config.yaml
n_layer: 15
d_model: 768
n_head: 12
n_kv_head: 12
head_dim: 64
d_mlp: 3072
vocab_size: 13729
activation: "tanh_gelu"
norm: "layernorm"
norm_place: "pre"
norm_eps: 1e-05
positions: "learned"
qk_norm: false
attn_scale: 0.125
bias: "all"
tie_embeddings: true
parallel_block: false
init: "normal"
init_std_qkv: 0.0193
init_std_o: 0.00353
init_std_up: 0.0193
init_std_down: 0.00353
optimizer: "adamw"
lr: 0.000509
beta1: 0.95
beta2: 0.98
weight_decay: 0.16
lr_head: 0.00425
grad_clip: 1.0
warmup_steps: 285
schedule: "wsd"
decay_fraction: 1.0
decay_shape: "cos"
final_lr_fraction: 0.05
batch_tokens: 131072
seq_len: 1024
doc_mask: false
train_tokens: 1029000000
steps: 7851
dataset: "wikipedia_en"
MLP neurons of a small language model. Each row is named by its layer, matrix (up: input weights) and neuron, and shows model dimensions 48-143. Each number is 128 + 24 x the weight over its row's rms, rounded and kept within 0 to 255. Numbers have three digits each.
After each neuron's rows, "fires in" lists the words (lower case) most often at its 100 highest values on Wikipedia text that the model never trained on.

L2.up1857:093119150158148143113135161110142174138101128122147124084152131122178143124146099140120155164161136142129128125110132130159103164142129154102113132102119128151126111134122105125140136114114127151167085118112150127130084094142103144084154135139114114157152172113075103168097126136105108139
fires in: "to", "the"

L2.up1697:090143174119098113093077090139152146133149162100155130133116096102120134156118139142108156131106134110168100140172139117133109158147140153156156147113136107134155102140128135163165133142107155133123138054140135059145158140166191124124144145098127130140136133132138105117143089140076115131
fires in: "was", "were", "considered", "named"

L2.up1213:141133146133100112103136163143154132182152117107109162114114129103147121153112136143147108118124119134084104154104096147162116130144162139140154114094106143141054121156106143179095125107102116134122085106132123094135114082165130091077135151129128143161098091084067132132123136117170105128
fires in: "the"

L2.up1287:150131119094139145118151125097157127175121134131132153107116127130147129130141128126127140118163176139116085124142116125105124159137137112151121127154145119184114109127145137100123176092107126102140067153152144141114149112128143168157122123149133143148112111120120153137170111127152148132
fires in: "j", "the", "c", "e", "b"

L2.up2719:119125129132122139111167125097116140141139144131154089077183147127155139133114106115178159147149136133137097122176124102105106099129121148106106127108138125137149123136125102144163146149140112141121141127056114152123149084158136136118118127059128124096156140075189105119107136122115078110
fires in: "of", "and", "working", "serving", "teaching", "uganda"

L2.up2788:107122149147163126152160076135119122164135155117171163092101176133107160115072080127128143118150147126113162115135132070138125121085148133128118101147115119127179154159147153106136108111137130144149126137104135152117073095128075125094180108100114113142164125153118087105155127145156103148
fires in: "following", "after", "next", "follows", "the"

L2.up2962:129129126115125141134124201142155117136127128095129155155161140162106167117120146122093197175126123128099116131141100152126113142171121143133106106115128158145092149130146140139091085115132144116110103140119152144136100112171106183122141153133118101100075136143147147131115136101128123126
fires in: "a", "isbn"

L2.up882:096111088127141114113116153168145138156152146137159105132116138137188139111116087150112153156106133089136118183167089123122134189143136138151120151146059118160148187145149131095153130120130188131142132135139137109104108076098130138113137123111144122146136161124107124142170122138148121148
fires in: "of", "with", "sent", "invited", "sending"

L2.up891:115126120114106147104150148145149136178140115115176150098154127102142152146124158168135131144134149090126102180139117109132129107160124126122093080088203109124098146091151127112111097126164138127112099108124141142112136077169162123103141116132080107111102107133119081099125139109114123144
fires in: "southern", "northern", "wide", "junior", "maritime", "super"

L2.up1973:120128126133112152167181161091162158153104112129106125134137114129187101188098119144117145185107121109118074097116168137135100143144145115119194105103152136138108109163121153120166176110153150122168070054132148132123126109136191123107163118136117140161111113129119139120131123139086109151
fires in: "the", "by", "v", "to"

L2.up1705:072147100131112121122140119178129124181113107107111115139110119099183116120127128133097149181094106153140073126189128151130141150096167139107166134081124096143140132115130138157123190110126174135118085095138122149095104110102149119091131147124120114157121113080085126143135140127108117115
fires in: "records", "company", "companies", "entertainment", "to"

L2.up3027:136118148158119128141133145129142123158134149116131141125153167144156144143083116137126118173194121111146127142120106132118121148167111124135083128117092145092153124160158130119093119138126151139128091154156123132173078095136113133145123171161164145174095113097117135121114155103172110111
fires in: "a", "for"

L2.up2506:115115144129116122127111123132140126127150148169181132114113149113140142190151079146071133160146143120130133122163125130142109138114127144112124136097092123102150139141140133125108145108113107115158138118106128101181126099157096118115140096078144164160129133131081146161133081151096139113
fires in: "that", "to", "the", "following", "said"

L2.up899:140135137092124112150166135118110130093128100151198127107140080115124150106174137121170152137118146117107082131117099134113104146124158124138107139123138184159097171164154142118156119131127138129108160137090089085117160104131112141106117147105095122114086122134154106123092105132183102158
fires in: "s", "of", "and", "the", "or", "second"

L2.up1453:142134148151143120119126087113163135135144155110135147100094090065167125102184109119092113134139133132133124165102149085119111177161129165149079124105112151137190120152147098108127095116097120140120124115110109155128115145140150123121137174103116126139161100130100096116112076098089132092
fires in: "to", "census", "no", "day", "with"

L2.up2496:162115169161121074116126150124164110146104121096149137119103126108145122094110102120128125123153128167136144171189098098130117113161150128150104105122122142121121118132142143152118124108107118097109114112130104073154103091161106148135169085142142113130153152156131144113143115142126106124
fires in: "if", "which", "what", "that", "as", "where"

L2.up2450:123133161161156142119114140119167156145125083134157134132182064108139149144156108155155126133094150128130135145106102111127138149131146107080148128109102110151136102111151113100105170117066110079111129128084120144100085132133089150147145148144068095142117135134127122103133117144147111130
fires in: "for", "to", "denotes", "ensure", "t"

L2.up504:094142145120126126118138135057125121133116134142153153152097149143129173142158137101142155131159147093163085123140142143107114118096163103193184111129128147116117112123135107089168143148154185116152135114167104121144099104150145144143137115143098106137108091094138143156133078119113143125
fires in: "she", "may", "was", "april", "station", "march"

L2.up1438:111126107168142182100153146133165126090144158109122133121091120114107170189146125147131137149124126116097139146156111127157126111118131109119140102085100123116113105108118139154105117097124105160068102127080102122116110077148098109130162152065175154169134129099118127110128099153123131114
fires in: "the", "life"

L2.up761:147131123118171123131134153135126159137110171141113135153099133131126120156128116126149123167165133142143125133135138115111121117133139149134148095098098153113153135129125119084125153122125111109101114112126110103103134117121082152151118110109124116129152141100122167122097105150127144097
fires in: "also", "never", "mainly", "currently", "now"

L2.up732:122138174179150124087136143083147100132120164129173138163134107130131176093101114171121141169170143078134163139163088114168093117122160130077127120141103110134143147082111092112096141131098132107126177111139138125159104119117124155117171113106146164146092114124159128136152151117145135118
fires in: "five", "33", "23", "eight", "22"

L2.up2751:147175140128168160106149136141122107123119136119170152125118127130148181098118112132107142130156161146170119143159117081091125120169139117154101159100099120093124127121154079105110094119122104117107123136134108131147108114125161103177115139143066125105120131110116151124110107106118172136
fires in: "march", "april", "june", "may", "former", "japanese"

L2.up2468:095119124130151153135100096114143172132154077171139135123114162140126151113142132107114188093159168151140090102155151120097121139120157119114113117120084134121122138136147118091110125127103197091173051131148124117132127089161090143143150082103146126161185128136088152173140113160158078121
fires in: "on", "may", "in", "of"

L2.up1342:080094137156117176157103085087142124100131145176137083143123097126142158136098101103126145156127138143109153169089156102089108156129132116101111128138176139112154155141114120118137115097114097139115103138157118109139130123139096174158162092125159151126192086146131141104142145120147112101
fires in: "0", "free", "run", "independent", "multiple"

L2.up1996:130153125112111143119131140151142158163126149120114106101133158126107178149152135108123171129160152161103108126143127149110103118116150087165153130111135134142113131104137143098092114159123136105100118101152094135061113111134173149155132097127089142103156116114158147119111090141112118134
fires in: "the", "a", "professional", "born", "by", "in"

L2.up1335:151123111187144095136102129128139168145129169126142121112170114109208132105147141111087142122136138135143108127136139104099119137153148162128159129127165103111108117145147126107106134104094149131138132126093103139150080140147082154128156122133135128135142127146111144118109119151163167124
fires in: "number", "form", "daughter", "formed", "son", "names"

L2.up2761:136140144134135103062135126163138119163120151154119150137083148140113155148134080104116135114113118098164103135154137100154118138103128125134138135131138114133171104131125142134114141147091124079164126100163165106146104135184106131127152159133158146148110161130129115146103124131099089096
fires in: "called", "on", "at"

L2.up968:106119085125132098042079118133145134196130168112165130114163130123114140111107081133122145120105151126129145131188115078137116145076108162122131119172105095132141129146111133105123114131103101162101144105073157115110095090172121073052154161110163131130147108146063161073141134121134102122
fires in: "with", "the", "a", "received", "earned"

L2.up343:107134180196137104093112156134088140104175103097140159096137096136140118101049079107085157146164148134104134154131150108070115137151114133109149099139138117144144134153110111112112079131135122163175123117111127131110158107147095142109150085117102118097141173137150099127130133119093131155
fires in: "one", "an", "a"

L2.up828:118144115123097139131130098103127103117105139152160137077150113105175156113132100117110132090182134123112095147115130104154106109124135158177073172129094139139102127159122110130122145104127150116116072140069109128108112115178148176117141162127169111153108102096096126111135078114111116129
fires in: "where", "day", "during", "in", "anniversary", "the"

L2.up2789:087124107122113127091160173100139138150160155115140152138104143154110142126146141145133145148170161109109104197144112101140128125140138131138117119099106142155116161123109133125146137132126137121095124094196132128150128114146139124099134102139107123138082169096156119100119146130123148127
fires in: "the", "a", "as", "including"

L2.up2583:101153128119111136118128092161098141123114118099141150106080145143106112103135138148114127167146113139089131152143129135121150138126131137134157111108151051090115139115130160123131104125123167145110092113141113127112103130100160139102176102077165115149130122116116137122166115125113099120
fires in: "team", "club", "company", "joined", "to"

L2.up308:090172173104132121140168124136152128123124151124163116129100122123129149113120135114124163127159159139149125161121146124131100115169137151114090124125139145135141155151134113106109135121136147160086121108142133102152130139142142133125108131112160073108137126140134131069114088162160102130
fires in: "during", "the", "a", "attended"

L2.up2730:083126152169119152121123134170159140140128151176146138128130129132179172109120088183109110185152108128148072128120144089155121128166134078092137144079106137106167065101131121124077121110086089112163150100103136105118103097090087146141132099122153155126143158141142142147128111169133120064
fires in: "following", "after", "child", "anniversary", "daughter", "son"

L2.up1611:088121113101106145123101121094110113079094136138152112134135139145132137064100127159117155133110155116122125146111141114144095134120171137093121123083131126108082141192119117152131140111125149175083148118093116128127158120136077122152162134116131140153066143126134153125134148128152110127
fires in: "6", "open", "3", "honda", "4", "championship"

L2.up2379:137155143108125136121137119153132097144122194120152096148110128123150155111127118148113184128118123095130089146134157131151119128162159143124135151134140120097127119133120139171136174099137183146099084146144125159119129139108138169110114152118133101160117120127127145101144136115151125112
fires in: "in", "states", "on", "by", "for"

L2.up1448:150154117177130131132120176096113137145122148105161142095157113123155131109167104164157130100118126119140154136135127099104119130133130120097130140117106147100121100140123100110159115135079157146137087132140112144140118091142120123140126140098164109132168141130091165109131123140113081129
fires in: "the", "to", "reached", "joined", "left"

L2.up826:135137130186143128109117128066120131109111105108147128129129119097135140152112113174149130134138088128157132126146138118110115147122134122128152070152132126110117141138117127125145132158115109106145084086123093139145131135131107113146147089106095115133164143130084093106131138109190122095
fires in: "only", "even", "see"

L2.up1321:102159124128132134121090162128163142140111143075155139087090069112143114110168144125126107093149153146111154170148129114141097123121162110132150085119126145161122150149131137155155155118082108098108151093156091121120131105103127075128128106162147079145115096125082066109146117112108136155
fires in: "there", "however", "but", "below", "instead"

L2.up2153:084108158115138145121102181167146101176127136096124142104138120113134117125098146114097140125090148131151156177133139130113118180128135160101098130075157071099116120111134133131141138125122141137141170076133178099146132115152108126063133135150134127137105139139061147118146106141125083123
fires in: "were", "be", "was"

L2.up494:117146168135139086146110167168173122138174180131093184169089117131151136137099081143126124159168108080115128146155124087136113130125118116124195091116132148167152122110142124142104097106119137055128109075113101108121101091118112134107145145095102123089153163142151092093109144094103088111
fires in: "in", "against", "within", "to", "through", "fully"

L2.up2745:128137147132136108131151136107145131141121136092136089122103145140174125186093156148140118132111138113124154110171088113177119129156127096147129140110127136127135115104119137124130138166109142117119110136138108180140114132126130145103166105119159107131116122112118135118119108100102112130
fires in: "time", "how", "of", "what", "that"

L2.up1308:139162079128104157156128110057151116143109137187153095106107156106216112110138111136132173145128133095122134108132100166118123142167119145146131176104142116138114121133102114145130189107169138104116122133090144165120082126158130155101142122147128122184056127094115137123159155125131101138
fires in: "for", "a", "who", "the"

L2.up842:102141135157108103085120134092126178114116114141172161150165137142109125110117090138059166154154154112139143104106095125101119132125151165081101097105118112148130134131114124112133103180114143138116134060148126072161125120128118110123143106113112091166133141101147152123130112093122105146
fires in: "one", "two", "1", "a"

L2.up2358:104148167148133090146081107180158173152113199187126127090129084081153142153139121109142150106120135127122112185096076131086129123159106093092119090131160086118125109090127132099146135124096162163144123138121105099105108109176169120113148140171109113138150151155080116163094107111143135095
fires in: "was", "is", "a", "became"

L2.up662:138136168165135116106123153142107090130141103150153171155151145101166149157140125153119104154124152121115100136134124115156127129133143100109132151125116133145104137123128129174123137115131155125116126092117146153136114110169144157133119134127101146132087153093124142161119120149134090154
fires in: "the", "massachusetts", "vermont", "george", "by"

L2.up1311:119155144120108121129112188134144166114145104123128150115143154138137128170114119173101147150099130137094122178142114110161110132105159099116156139094122118112076151163122135122123105124094140138119137105111103104130131090141120072097156142104095122113112094156101160132141094167151111163
fires in: "the", "isbn", "978"

L2.up2115:121167151120172133133113134136140142121128177156175146087181133129120080101155122124124117132169135142154116153118122126123129165156126149140124124138131135134128140086139148135109122125116152131129113102095133130144138086152116157106160126105163112172146105127084112138069111120100143143
fires in: "this", "however", "she", "it", "was", "a"

L2.up292:121135134131122127142135124094153132146159179167127122107139131101132115115130130117112126159138107089119054183111122135123114145160159091138118100127164108126080122152110089108132116106104176142140093096167135083144093115174130118147113133152096147102057117102081164123134078145088127136
fires in: "was", "as", "she", "the", "n", "he"

L2.up2733:109133126103162137151125136146203119138108091121111154083142145121149117114171109093126172112169153114135160130126134153117097139130137117118136097142083128158101119137151120151120163140100186129098150139112139089177155142105079109107142119084122105145059091138138115137125115164091098175
fires in: "on", "gold", "first", "third", "bronze", "second"

L2.up2244:138136102125132146088141119103144118128136171100171090118099120110117185085080110170095141152147145148177074157162141085123112129138163172159126111122098128105115153150140083128114118129147133111148130142102129137128159112123130183175110154085149091132096118187113122096114152145106133160
fires in: "born", "life", "in", "from"

L2.up1288:101119082136155154128125143134127161167098124089148107076130111122139126120145143115140119170120121133131139163135128105117125131135128159166128120076139115113094124146144100106107106119126125130098112120135107143158129107124144124119111158157142144125126081157123091092138143138134122118
fires in: "from", "delivery"

L2.up744:100155102129123146120131148113163139089151136137135117149200163090140160114138137134139147136151114136140124100200053144124115127180150106116144114105086109113111109121106096158124129126152149142082142078113128102144117125179088127148146132091174139145119152112131115161088063167073114138
fires in: "and", "he", "the", "they"

L2.up2124:121113112176150133098137129112145109161089146093140101109109076127162141134095131139076147111135094132150106142135145088119110138112104136072071154110104114113147159116159132137141107125159130166131165102108144129163129115096094113109132147114133132130131137113081113118110138107158096095
fires in: "with", "given", "a", "average", "give", "recorded"

L2.up1114:144140176121170125129139129102157143161132135148146127080087125126146108127083129103101128124124145126114121120143136105130116139142151126103078153133124144118135110124141118079123116103117135114114110124113127132181101061167115183144156125120138115121089103124109098153120113151065114170
fires in: "when", "how", "the", "what", "if"

L2.up550:105130126113144115126130138140139109125090163139131133102152161105140140138094169114140163138145127128164123169152121109099126149117119143116120102129117075152157116092123096122113143117110184153151121122101136116163127118121127134036153107149100117177122146100089141101146133152107116129
fires in: "is", "a", "were"

L2.up713:126152102118144156086085173149133160146119147101158140098126130095127131135123140157122143142116138089125100131169108162192101174135137150089168076071149146114132164181149107172100124102069182119124108098091110173142077106144112071123121102139125132146144138118109149130144116123160116159
fires in: "team", "world", "championship", "match", "racing", "open"

L2.up1667:143127107134129116138120104120145105089114090179127125085167111122112137117128120139125124140143129093167140118134069130134129134145132127114149161112155123118127144107124131102172083172159175141082124116133147116200114108140101128142111166092143127185086144133135171144095134155134141159
fires in: "second", "first", "new", "s"

L2.up1285:120129148133125147110152159118162106134121172126127105127108122104110159140127166148132108176147154095116141153137063117136149172143139159147117121102141117143108123121157103163142145111065121115085119105094128131148120109125119130122147128138139135150148132151140127098163113106127117110
fires in: "in", "the", "his"

L2.up694:097097105202130094153111098139191118154129094179125137137114147102184125160145066134078133173182107131111123149132099123129146124142122122099139132132127095073169143131129127090098080128139125116112117124130129092134121162140114104153115070142123143101168156118062117148140113088141079126
fires in: "the", "a", "be", "to", "by"

L2.up1002:092136118143171126104137117099140174138133133119199175089152141122099115127145114124122152103161141099123133157112118127127124137127151118090131087117117148119119134087133104132165105125117158166157106075123150111130109120139162122109139101121117101162142150120098129117077129134108139116
fires in: "also", "instead", "a", "then", "the", "originally"

L2.up1979:093117127168150127109141139151146102126122128124119168124108129130142103134155092153097118156138080130139098136160143146168135152145132052135097118136081146130152159167118141092115132130109129085135070123107133120112120095111097129162164111109177129147126103093143088099091106158134090098
fires in: "on", "up", "down", "period"

L2.up2766:131105136149150114106138148134137153155157113138147116069138160111115108159154120138143132115115144112078138152142130141112124124146158117146148103129132119143052135129099130095093131083108126150124127149129133122117148102152129147105149142126178133173100142133113139151130098142148059180
fires in: "the"

L2.up417:117139184136130082122093171158148154134113158126137160135156163157178130123162134112159119082097109074128111170124140139145154115134146144146146090115136153123124134106142102135101139108105179105114081121117147148145102131172191113145131086176153118129107126139114124153135121144143089095
fires in: "the", "in", "located", "la", "at"

L2.up769:146126109095090125141132134139155167112143139190130150103095108112110134103114125146078113147106142090136130126121123081084095118110156130111156084130136120153142131099144107113140125082126127126163124108136136152083107122133117133119133120119119119136117171158098112178116140145152140091
fires in: "original", "final", "modern", "interior", "cover", "quality"

L2.up132:098096099114112109145136142116154139192123132130125164150138134169145132106138119117116134117176153119127140144094175129108115103115133082144125081104117164133122137130147114124160121091100165165150095112144107117141086105140146089115106084156103137143116100131106167127160149133131093117
fires in: "a", "leaving", "provided", "enough", "sold"

L2.up188:060147121119118190134111135129144134137153149138134108103119134158134099170157094118119156131114122156148113148175106110108146139105121101097161127116074108111148144127114116143120145135128130136175150129134095115144148123103135126148157154100119089122131160136110109114131096123150130098
fires in: "also", "known", "is", "season"

L2.up1494:088144131095133157114179153141115139133103088122152119124126132126105156119123114169129163122124152152126081148110110121137119120132147137142112127083114113128078140151171137088153094100085181125132124146136110151171141109147085132117136114099165116102134123164106089146131127119085091116
fires in: "silver", "gold", "born", "third", "birth", "in"

L2.up1922:094127136148163138095154092097137130171126169111111165132201086143127150116143092168119120155111123116130105148107116083123105119139169097110127098146152157113132140122138146127139118132087118143127161105147140090155131132196105131093119156113185161146119153204111119107137121123128112099
fires in: "same", "this", "these", "such", "following", "dual"

L2.up1962:091112149133133134086149113179163130155073151109123139112140109098138131125170141151113150112113143135150123126113105087129089175151143118133067116127121165138113127162132106119100128145105118128128114142148131155130147133108111089133125145122122146158143111124154131159188100151106132129
fires in: "time", "on", "june", "round", "stage"

L2.up983:146123143109106109116138093116171135173097129163136160067149147148104121107155131101096140122121123139089111142134137068108111127133141155141143141161136163174111086172119137110112179108092128133066126127108138111080083134126116113105133147119151099136097147137104147157134133146101082118
fires in: "these", "which", "the", "battalion", "acclamation"

L2.up1724:091137150114135133128137149128124115127143140157178162113148111125132140116181110133113127099112122088115067150150148133144105118080154108098162140136131132115125142170140090102100143125068127125110089144146147111124131123139138127107104124108093129114116103124101123155112141120085051127
fires in: "the", "own", "on"

L2.up1073:119131149106120113091105127113145142146125128163111120111122119111146145090150127131184162162112157127141108159171103101128137114117120176168132121151117117111124147158135113087131137125112122114153072100109127113124082143152143121114101133107165115152122169127116102138133123159101118135
fires in: "then", "later", "also", "former"

L2.up1955:078156179115129144116116142152165129108141109164189093102078107110106103126180132091155174110127121113133117170168094150124120111137126140113101123060119129096124148148111158100173128109108139095131119136121088113115102166159086089133129088136131105137141123155137120137105117118152103115
fires in: "out", "started", "began", "found", "back", "to"

L2.up2495:125124120147143149113137130118139155170147138118090127105141104117133126137120108143109140140120169139123105169148158136105107149176137122138185076098129099124102135129150138154118129172124140130099108102175104131127129093114107123137111102117120127117107158111138107134126099086093114165
fires in: "the"

L2.up45:149154167126110115119084193158186158127167152122191165132117098111147107176080145110107116125120118083153098190172157120102133154160157156129138149118125132140125120151136112122124097090119129121142160132149119108080149110086128109131113122110149117156130138140063137192115061137122110103
fires in: "called", "the", "named", "said", "that"

L2.up1338:156105120134152107093124131114176144130097170097112157092121121170131113149118081126102152139103119156163112138144182091088136138113145102142128096131120123127094148128114088151132117163137152110070130116158138106106104119124131096120146086105134055128147101144106131151126118116115096128
fires in: "the", "double", "isbn", "best", "theodore", "t"

L2.up1548:123108118131156136113130151107147157137131143136170117130155115117132114126106096177130136139096123140115118141147103166146112173128136099082090175117106127154116099135149122126116156096104122091114117123115134118105122115112089157136156174105145123141137104130127135137114130154137137145
fires in: "for", "to", "about", "on", "down"

L2.up2075:129132096149163174100131139136105136126180139072121168085128130099100107102135120149097151116123136116133121184140109083124127105121162124165174129091145095101064156108146172125124152106114143133128082097139089068118125110134135055146116148120132134174111164134109138104089122135103094158
fires in: "the", "by", "first"

L2.up566:123133128117100147090135088102134159126147097090115124097124137098096138099177115184132139124110123143146112134131126131123086125115162102123139150104142058118103124120124121125140135136130134113137120133149068130121103126138074113135152149128161064161120103114140067124159136138166089135
fires in: "up", "back", "to", "down", "left"

L2.up1496:133151127141103116072136149111118128133124190116156073150124149136161083112145092173093150131170146092136102146151158150192114146127161133137104145135169172121092181146134094148109154113117106130113152117101184122126127117120131119116122138119167092115115092166115132077117121098123127093
fires in: "there", "round", "program", "programs", "policy"

L2.up1568:123164105119111122131099133157149144140144100141125154104095139131129154146158131142115123145186140102118134139157156110109097128127146110138138147129112152134116130148114093121133092111110118114149124130128151109095150101156103108105132109086130122113137169137105108159155171140087161135
fires in: "in", "behind", "considered"

L2.up3057:155125108099126149167175093128126118124131104145162136100120152128122122120113060153158159114152145080133117148131122108107147161123133146133115106124121134143145179153133118100104136146141107103087129141133100121138099106132114102113149138058133127119140123133119143113094127176118120094
fires in: "after", "to", "ireland", "of", "the"

L2.up815:096153161127128154071143166110121109135103140106105115150112136120158196087065133154158146152128114108158099160129109137152138133102118091136128177130102141127112095134146089165089102112110141100173115109126130143116119131137181110108122123189170179160106140093170140143095127128117094116
fires in: "of", "in", "field", "convened", "conduction"

L2.up1741:141129129150097123113141122116132125133093129104145125132144118131119090168180145146115108144158161167124113145127112096141108152107138130113105148074104103084138147090135117101133142112075136138137136109079129085150113114151141110104117101131115072159074158105054142108144101116160143105
fires in: "to", "the", "a", "by", "but", "with"

L2.up1539:112168155131126174084090148110140133112108151171146077140145145085115197141156146123135111149114142150159102135143121101168124125139142118210117138108081171121128119120159075085112134143138126133085145109104107148112112127123133132109122117104169136112110162185134113095136120090132140122
fires in: "in", "by"

L2.up2402:126163113133045157136120096086163121148087131114125158063119110114157120195138146129134121107147133113181157127137127131123132133136130130118157080102130121102159099098111120106144144156115177086151094119135149099188141140131126117128106107134106128121119103116121144157164089129136141097
fires in: "only", "signed"

L2.up449:133115118155109187130125176132134165142135111154113165084102139099124143126192142140153141131136115116139121111115109085115159115143112150111111135101127095151122137157125138109089146156112147106139113057118146138126147126181146117117134136138132143127166137105158138124098136153093141132
fires in: "as", "from", "including", "with", "vs", "against"

L2.up1393:113140145112170120144099138128132113171127140113125116137126099110157149092178169137115149156132139112147138130143143122092122149149158154099095106093138089111122123114118110126094108118125193101151111111089104111089123107120105117111143118110103098107097133077109111160170141142118139111
fires in: "she", "he", "who"

L2.up2990:134141141127149112101134142109165138139130122185114105123125178077166167128131118136147146189127124136116124159130072134127093139149125152151124161096081082181150115120130061102127142081123169101100148114105085129109123105112108121115109129103181094136111134069129150136116107134155134125
fires in: "of", "in", "to", "with"

L2.up587:121121116136138109114160191149162120126127122144106141126092117115144155136154122164129146131139124127124099117105113115138095161141126135135155147100081126150087142153143120135122136088072130117141101138127159126110082125129148137100145119144117110135131139159076116123110140105106125105
fires in: "by", "to", "in", "under", "within", "the"

L2.up394:130110094146165123089143136119131125103143139135168147143140123148144154101101116171096142146182125116121108141126123130153139131134159131093128113128119145132130105155144114137104111122136134140124116107141153139164139135132112141111166057113163087141142086137094120111128124118123100143
fires in: "five", "three", "four", "eight", "six", "two"

L2.up2775:095142139129151128134122131077167161167099160124155117139072089129120112140160089111122130144148139109170123131153142100186127175106132116109138164104126129115144131105142128118105132115110117121146138134099100161132130099125125134178143130117148095158103104153118121142127152114153142123
fires in: "however", "because", "that", "but", "though", "although"

L2.up963:129158159140136136158135116163133194174121112103118126104139100101155131147159133153141151121113160108153152140125152042120112122120134115109138154117165161127148140130130132123093093127115126111173122136116099146112089124141124114154169123079097066113156120113096089116150091142132104139
fires in: "it", "to"

L2.up1760:069113136128108115100093149079168153146117139172164109104152153117122140114125125156129134105151124100176127129132185084112131138122142075088120110123134133126154199113141138148133119136125122159163141136129141118166142113141134139093132070091095113167146111145112118140132162119128088107
fires in: "no", "not", "best"

L2.up585:132137131103148133137116110181117108128145125128119181109092113154162121178137118144117108094137125150102145138129156098133086144158114079109147115094137134109099138113142125138087099114107145142133078091108110139133098133133153081115151150114108109132118090149074153115182141139111128145
fires in: "v", "isbn", "company", "atp", "978", "ccp"

L2.up1620:099122120145140102091136108083118080104133154127113102126149140121126109071110136148102145126157140099166146138143101105129112133136131144127140143126068126135144105148114143136120114112162152161110130164101156122167119116160099147113118118066165126199118124164129136149147092164115164123
fires in: "on", "however", "fw", "w", "l"